{"hidden_size": 160, "num_attention_heads": 2, "num_key_value_heads": 2, "norm": "layernorm", "optimizer": "adamw", "beta1": 0.95, "weight_decay": 0.066, "warmup_steps": 389, "schedule": "wsd", "final_lr_fraction": 0.0, "max_steps": 6095}
MLP neurons of a small language model. Each row is named by its layer, matrix (gate and up: input weights; down: output weights) and neuron, and shows model dimensions 0-127. Each number is 500 + 40 x the weight over its row's rms, rounded and kept within 0 to 999. Numbers have three digits each. A neuron's up and down rows have the sign that makes its largest values positive.
After each neuron's rows, "fires after" lists the tokens most often just before its 100 highest values on Wikipedia text that the model never trained on.

L20.gate409:570509460436490553433504494553440481504465545446543510502520523497528476471551541489554522466535503575498505504547453552492465527476511525515510441583552477509543465525486466509623528448477466412409488507426481572493505482442567503509475524495454492535515500499458622420493526479468457527475548514397524450481440475482559485445475513496506565480571474474480510575481499531519470493527
L20.up409:530527440462480533490519469542444511470512535531530548424463557512472423522464539563561517445507480525536505512462570443448551473521539482568422482486455436466474504468456464501515474475482448493452500517467515519497519470489504430543490479464474544514462478617454570452518472540467518446525437483503445555540532513520474591497528509462559500494473509557507491570550561543546496487513
L20.down409:548486510492480469460520534470467488473483515440437453566512532582454494583481570518582495511477504510472598477431571567455469509485499453470518484515488469541524531445462556459454533458452490555407532463516498525479497553529465507434567585541522509491493496503422508440449442450505507540525546507473491542484535511502573500485464458557503474580493516432492568506482500463471499494447
fires after: "ch", " g", "==", "ian", "ic", " and"

L7.gate15:484503515475460515485416470503453473480507499453504588572545542493515464514532523496509524448519438516552466512406468533534443543472474532504521540569528427542462532534457470533530528454537432576571529471441509508528526472508476492509500548477524603489421462491430575560505525515466485446524504454481519489498449484438463500591505463487493527484564496528547460515451501501498452547491
L7.up15:487462594453469580442469538488480507545530495540534505483482412483500525440511512442528529517564448500580522498425526501548503508439480469478504399532506573486543494560461517545472419513490529529479499512507536497472521541481476441515387501473524522459513541576454537474583490460485491484560493474560543497521519475518519466464546546499473478491522438493459508529457492507518538502423
L7.down15:507475571471438472416519508472471446442546492496450458519517509515510510504520569461550508495476457524481494488478436504528514536481537502547463490504499518441486467516514439569590490509537426480439525543508487523504583508488438479507537487484565459542424455423530517509524570572484556621391507494514486499460475503536417578545531462525508492526565475443539511527517473534535495508501
fires after: " s", " ", "ac", " e", "ri", "se"

L18.gate355:490505492511549453490469466456569427507487535465475536477461480540568492508502420465510492482523468523472519541496526423462508496513516544571483482500506509537491512518446489459444480469529537492469539480527554618494510527539592512523533460532507496572461534505455528543398525459530406444511489536547437464400432477482479493519555515483487522551441446545593505557478495507562471511484
L18.up355:481483454503517462480491475444450480511417484489473560508531474546499592477462469491437467526541522550525568516434513503499503544489456590458490464473500563476484527440441516481480416450532554527462502534506461429491462531538468462511575507524481514504417482545561489502427514503479522475472488507512480455460489506474457514515568543402484507542425535562604497453606471529491567511486
L18.down355:493527505437511495456464521495515466476499423465471520502547459483492534439538493512577443503500460558447479519537496490529451547479471485547537552482473467493519444555508589543547570460451560450564521498502525562508491501480496486490513480438537526466507473452497547528426526514532517473536474488618398484546405497525527528511499521497468489554498530468544501489535500534519569445494
fires after: " a", " the", " an", " two", " all", " of"

L16.gate270:517534457458490405497407524511470519524442475498546525525479455571540467512500489489486551519503482519555449464442547471510507491550498536477548518492525404477456534516434475535537447530496439500464503506438566557443514570513596479489529463473519529515456515506472593486581552549497482458490483497500494445466574458568483506500470482411515582462491553532534481489527486473502496535495
L16.up270:511482452544478524497547485549540470493528494478514542575423539495527525474442544475587503467458485492502505508449435497522579470442502570464510479600523418492540536564471501512562494514444455503541520550488536518403430533434459525593441467438514513509491525518422556506546550518489512554502493593518490478486487493482514506497454481474630556479539540515521513496491496493503503468477
L16.down270:507509430489519528486528499446482508484453533565477505498495565505435467500402517491431499523509539590543527461528500518527548484489471427526416503467477519522475472480426556521524485496449490526533532506508564506461542519529541549463478498479548519487517490511503496601470480452552464531566569517463500450530495556497527546523449505409486400479534456546536440597485478441475508474539
fires after: "r", "or", " c", "y", " H"

L3.gate124:501529534512538495473493475490542503509469563540557499546543519475470452525547431552541514592491441532527487599519490475573501476545504523434534530558529498514463579511474406534463552488479474485516455452496508524450481533523514466529576468408505572529529462475511532475558440498476523539531515526455518443502494510480468469501494509485527499556548480525495550547514479495546449607459
L3.up124:534394474470531529474475514489532538509480409516540460516470548486402470439556400546553538417461474410531436471535460519486483534471494476512475467449490452497465500468441566547541524549463485513464532477544566517594513524519499514502453580500578453485563511509501536561474516455521520471528507493529475452500519499522483449477435537465465551538506481525487544507489472529470497471414
L3.down124:504538480548530555530506549428580449489473532468543457486532468546481475461498595520420470497466535467538486493476491485519549521511525470445555515554491480426499484463551482554451465554548477462461443522500567465478461506507456476525505534485449546454490450455466556517422506521567461502515465469559509446530449412516467552525489525455435476634499406551442496531521488476505522573600
fires after: "ar", "ic", " c", "fer", "b", "ing"

L17.gate248:452623513533532457459448461575509500487424539535528530447424511501512486565557491479467534531531471521438482569463445541458491579522507480493516498545589499501422468498407475514506496451508500449470442554465464475517430476534480444521513451520501510550555512504519509489543474489494464477445564455487542496450482490580492475536518496495455491520511508583509491499554569516440470536469
L17.up248:506573505520429561455490455507516555502479495482561400454558513485490482470533441482546452413517524462492508505490586483488488488539534532497541544471509510488519505440487518468575563445491488539535503429449474559522491462581482501493531488430525517467544487540469497467476516523603483473519499418500506487520463479465430528541538502535502422511521511461435456489566539487470565549505
L17.down248:441462433474540458492604538545506508538450473565552520552540457486465496375505420505498509455544530439603479497526497500502536458550504523534435521531512505482548504510527477484526522499482548509536481471475550472445577506486525429456461509502537496526472471489407452455512532481508486548518538551498553504525492564509540522486530482354533543503453470559494466483521515526468485493525
fires after: "ak", "k", " k", "at", "g", "ok"

L20.gate364:471554500543506437466468486537456532459514518458559517491523431500506474545484430513485516462517502541491520556427406449470508576496521519519557457564503438527464513534488511433522426437502468452494422572402460570470490494529543522519567496496556577509502474465478558511542457495474506531494543442546528484481546480473510515591498466482536437494574502458474457486548530487496509423535
L20.up364:553511514458522517496529503502505495573500516506542538472460486538510536558564530477550460483579463478496434518466505506511512483484491573534536509470480408465491480443499512523549490490570506396490532455552450526530466461478455518506472512465559561519501500446508587529425526439474509495555530487508492503552471360440538479521505481556483496459513442564467513471470531461509485521601
L20.down364:453459573470466485485539546449465480502518472514458510447477559505500569537513510488513586509511526486473499470483461450550534521520463417485427520509507493458438465575501363546508455482511520626516510543506575465450513513459573479457512472518502470539503505481435543523517473491464532502499444525498597491536488563481525491510456437469531547557475493533507539526473506473479541576505
fires after: " K", " G", "h", "k", "ill", "ip"

L12.gate152:387535503492477520480465478483539452481491547531569528514555571507532454479514545478479525504495497472520420542473495493487426511565559472519423491540508466440513466502526493511489467519429466401448485514426477573464528491498500550521513516518527559528552454570551481478478450474489530417566510442490520453418508523550468460544498471508496511595517567517506551460474528486465522536502
L12.up152:406461587469505477568492474536585474544527509532564467478512466522542433463468528484537544499473537478523399589469485509513481478559529478495446497560509464519569429486519501546512468472488509454483478511401436571495541451431499496505482492475467510528549525541441472530489435514503516447533501497536549481375521449463574466516492487548541499535539480490524446500474492488505502547526
L12.down152:470551580534555441521587495589521562475517526531517545495524520490538451521505545518557504501534452503536542407522499509540477434467409534549462470526522549452417484523501482460458597589535415534518501484541507494528487456547484533548477496507487508482475560491516463486488489479498517460473520551492477479523426451486446537520494514480448466430524497481446520497449496515501477535501
fires after: " H", " L", " R", " l", "r", " h"

L14.gate248:436545540537520479413510420552518545507477539482498527479498541526520545499522464493484557495496511572495486529545473468496582580431535454476594445557492410437495519537505475423543459537471488466485535553403468521471517490505532447533433526463536546506525478445529573441549480499479510548458491529483475384430522473529487554540556421466565468541572490517506498471539456514493498558492
L14.up248:530544493527510468471516476519472601514523459540577564480490522485532504505566509475470488435527545569500464551547510472456473533494470472557583538537436437460327518464526524433495484444472483447463462496513454555527546503533480476564509567501496468494518461453518536485490469478523428489552488502503494391487488483524518550531518472509562475511503478457432500481594502478529556494468
L14.down248:440447456544544460529447516500480488471547549430468457511520577522486485479485445439467507582529431466448489440522435551504524530569505460515478510525517511465472501474550471474476423513511493534522492461501543497471466571536496523453492470466517468523567502564507491464520550496464444556473450567508503459576471490521610525492561436536479495569463482494477450515494555574440464533422
fires after: " K", "k", "ak", "h", "ar", "ach"

L3.gate61:519598553526565486452415473405508448499433566509533464503529542496430502488473470496499461538568436503469487562558493498514484451514496522458552522482491464502401540411468451554500580528517442447544485494483548532459534498586508503446550447434487508566509535480548540455473469478567454494451487488459522457460546522510494467521523519512463530468551512461482533572539437460542502544511
L3.up61:553450541505541488497512495470454434526550482509490474503489471437500413536545473544415447487505487591452507516549479550489529461543482570438541501475506454555411476480424489474439572530511521431526499457542472484527493488551512540521514534522465489569547519465532518494494480633544514514422542470462563503476478476513445531518465562495497493549447520530443541585525552461538462486476
L3.down61:527458510500473492566533502452490587564475507528447455467500487478524493423495491464516453419520494412535481486552541490495526519518467487476486571471524525482534494451480446506508441563458487502555511513510526473537575525399504531510473557576425502521522464503488463576534460507578493471437506493468396601557502489531462580532530508506481484469474501403481518516443571469584472563545
fires after: "ar", "ic", "b", "ing", " ro", "t"

L18.gate146:493506437494495393515470457536551463501494572502503623570540519543467500474431503500492536530477428504473464556434488458443474507497521474542565470506520514461514499479506470505507477488454473577446561586470506486436523530437481492577493556531503536538491482549569489513508514576468549501497501543468510477467473485543457464435575466520515532532465448522458509538479504490538525508485
L18.up146:525503551534445514515470559518590519486472550541552506485486483535530450496485527497470549475561473456498469489494573511441569561459552413451466435517465472527478485417472502455502377502443479525537509513492481516447518514518486552526403546462519547514507533605473492553498473484542483486521483534512484411515482461502498551462510428512505475446543585468527506463454552535518464495484
L18.down146:485420539499581518497555546540465511509438460489552480501428510566556473490442526490453478502466482529494473422513482580502499479471501484451502507449510534470494428476538554481516574507487473539525481509477473525489535538508497562523568475547548554550474572497522471551478541484445489527477458403481519391456475553455444514527529504416524444442485461546539533586489467514508513487422
fires after: " l", "r", "y", " sh", "'"

L16.gate250:519632468540530502447498446524500540464439468517522427534558491574543512570554468506479516462499507569479493553491514448476515536450489494577482479490477473415467507530494499472504517470476494574519541505503432540522522446566551427510494526506509580544583433459484545494509534447516435436515550472484525464473470455542504517498499470496557436533524461514497513538591524546445528533536
L16.up250:537594473512533459510501465528501502458530411519505461485493525506546544555559491479497493453546451516510451573510523484532477463495504513572496531500498473433492541502473518464520529450547511497494469475464448499582458477455624460584473512530509616496545388483555497506524521463494470436543480478517526539481468485528476503501444426506559489482529511492473543479536538467508540514567
L16.down250:565441491475503479477526490511521522532474514463550483528440445463535493523602499520512531484483529506469512460451481523555471418489448521460516505566491466464539435567472504486484501577540548518448504444514524468467495482473525475504549552466553473463485561466548438544582492487448532506500492569515519493470451471473514536488473470518527552573585542446455459439460554502537481522562
fires after: "s", "h", "ak", "as", "ah", "k"

L14.gate274:478460603537461511432432475504424443483487520501489541493499575459556416489495498483558501520483465487515471487495478474515558428463469502516542485474509464532505556560461455523508511426507464460425573505516538472511563472467485457454463467433488539497443409447512481504503510540477442570542493494510538519459481477523456552502565477490491503631496454504512528533547470478542544539516
L14.up274:510509571491445525476493505462438540522509468450480485408513513499473477495522539493416595492483504525446544552439579523433481516492498555510427496443458593479483539484475457447489539465560488492513515545508556483520442515583499556473512462502612477473424528549453503457540514538540497482496501424506504539529522523579451451498593521444515497505481489509556460500465468483505481479501
L14.down274:512530561390476627481587481509512497449477470386508486521459554450519507581567527456554490467529426435469534478494495534530472606528493504531473508499560533468538472496509463441463485494469515494491528491556449487532515548483542496552462408509495450432429517492537520550477580514495519528436484513536461469479498516451529561444498522492536518524518534470477512474485414486507513451501
fires after: " Un", " s", " the", "ary", "ust", " "

L17.gate379:448466514487509476532426488458528434488399560545553556520526534626466537562432478487540505525471529555530514541494458428511479501451529528525487525526487500483551540466457484521500486484492516438440451447562510546497480486503553539487558466458537556531521475482441539468450537529481476529394548563506501444497475481459441437507574482424481546526503556563474550550512441527544466508473
L17.up379:547514488517475453466520471546494569480530488508480476423500532553480478551523470531502518528465450455517593526452467460554546514478471538553492466424511512531498455481471475461442478434556432512520462512463596417508513529496448466431502500555524520509418457531508570512518520503540439496446489488488525503540550477466491460519551502480444503503492502538512515492419547535565500474439
L17.down379:555520561452481427506461515504479526515542494488446484504509464528467472525465509502562500475472527463472443498426461488579550590572499479473500558535460569477525478496472411631481466433454566508527561562556481469513482468493438553526580484488487431542479586492487542469499540476508487429507512472543520516493457523489520460508571503538516462487514519483458548510463447498524512503579
fires after: " an", " f", " two", "our", "igh"

L3.gate115:444535556561544541423479465462503473462529557487570519543472535501520428497516497553501484529475440475490442575476471504493529520465481543464463507527509494481454514478447478493446560483453475559517448469492432500480546415485554497509455497458483563528544508471533505543476474569531502506530574437500555427507491520499474459535442465464556550572457474519507456568486552509469512539545
L3.up115:454499472519552511540391442525592494523510498470560493531521565532481454493498524565487479496450495486433535530505480489505553505529549503552541487491477477415469510475466501468452572509528496534465504564487504488505447455515525525450464559531491485470548599505500494581368500570526472507481535444451497443475441528483408451534477478465525549545462535498525479585506561487447550552538
L3.down115:520392549583486523556521531441510501482594524484512530459513471497467510411522533557469459458495483462562489520419524500591551518520534519477455564496519510430491548486485490497523517544496546510470552478495543507470477489442555416542512543476470522559475479436471452583448540563554518463464500515515463490488462520464467530477486537543509514572439443391523492567442473494534470525501
fires after: "r", "ar", "ic", "b", "ing"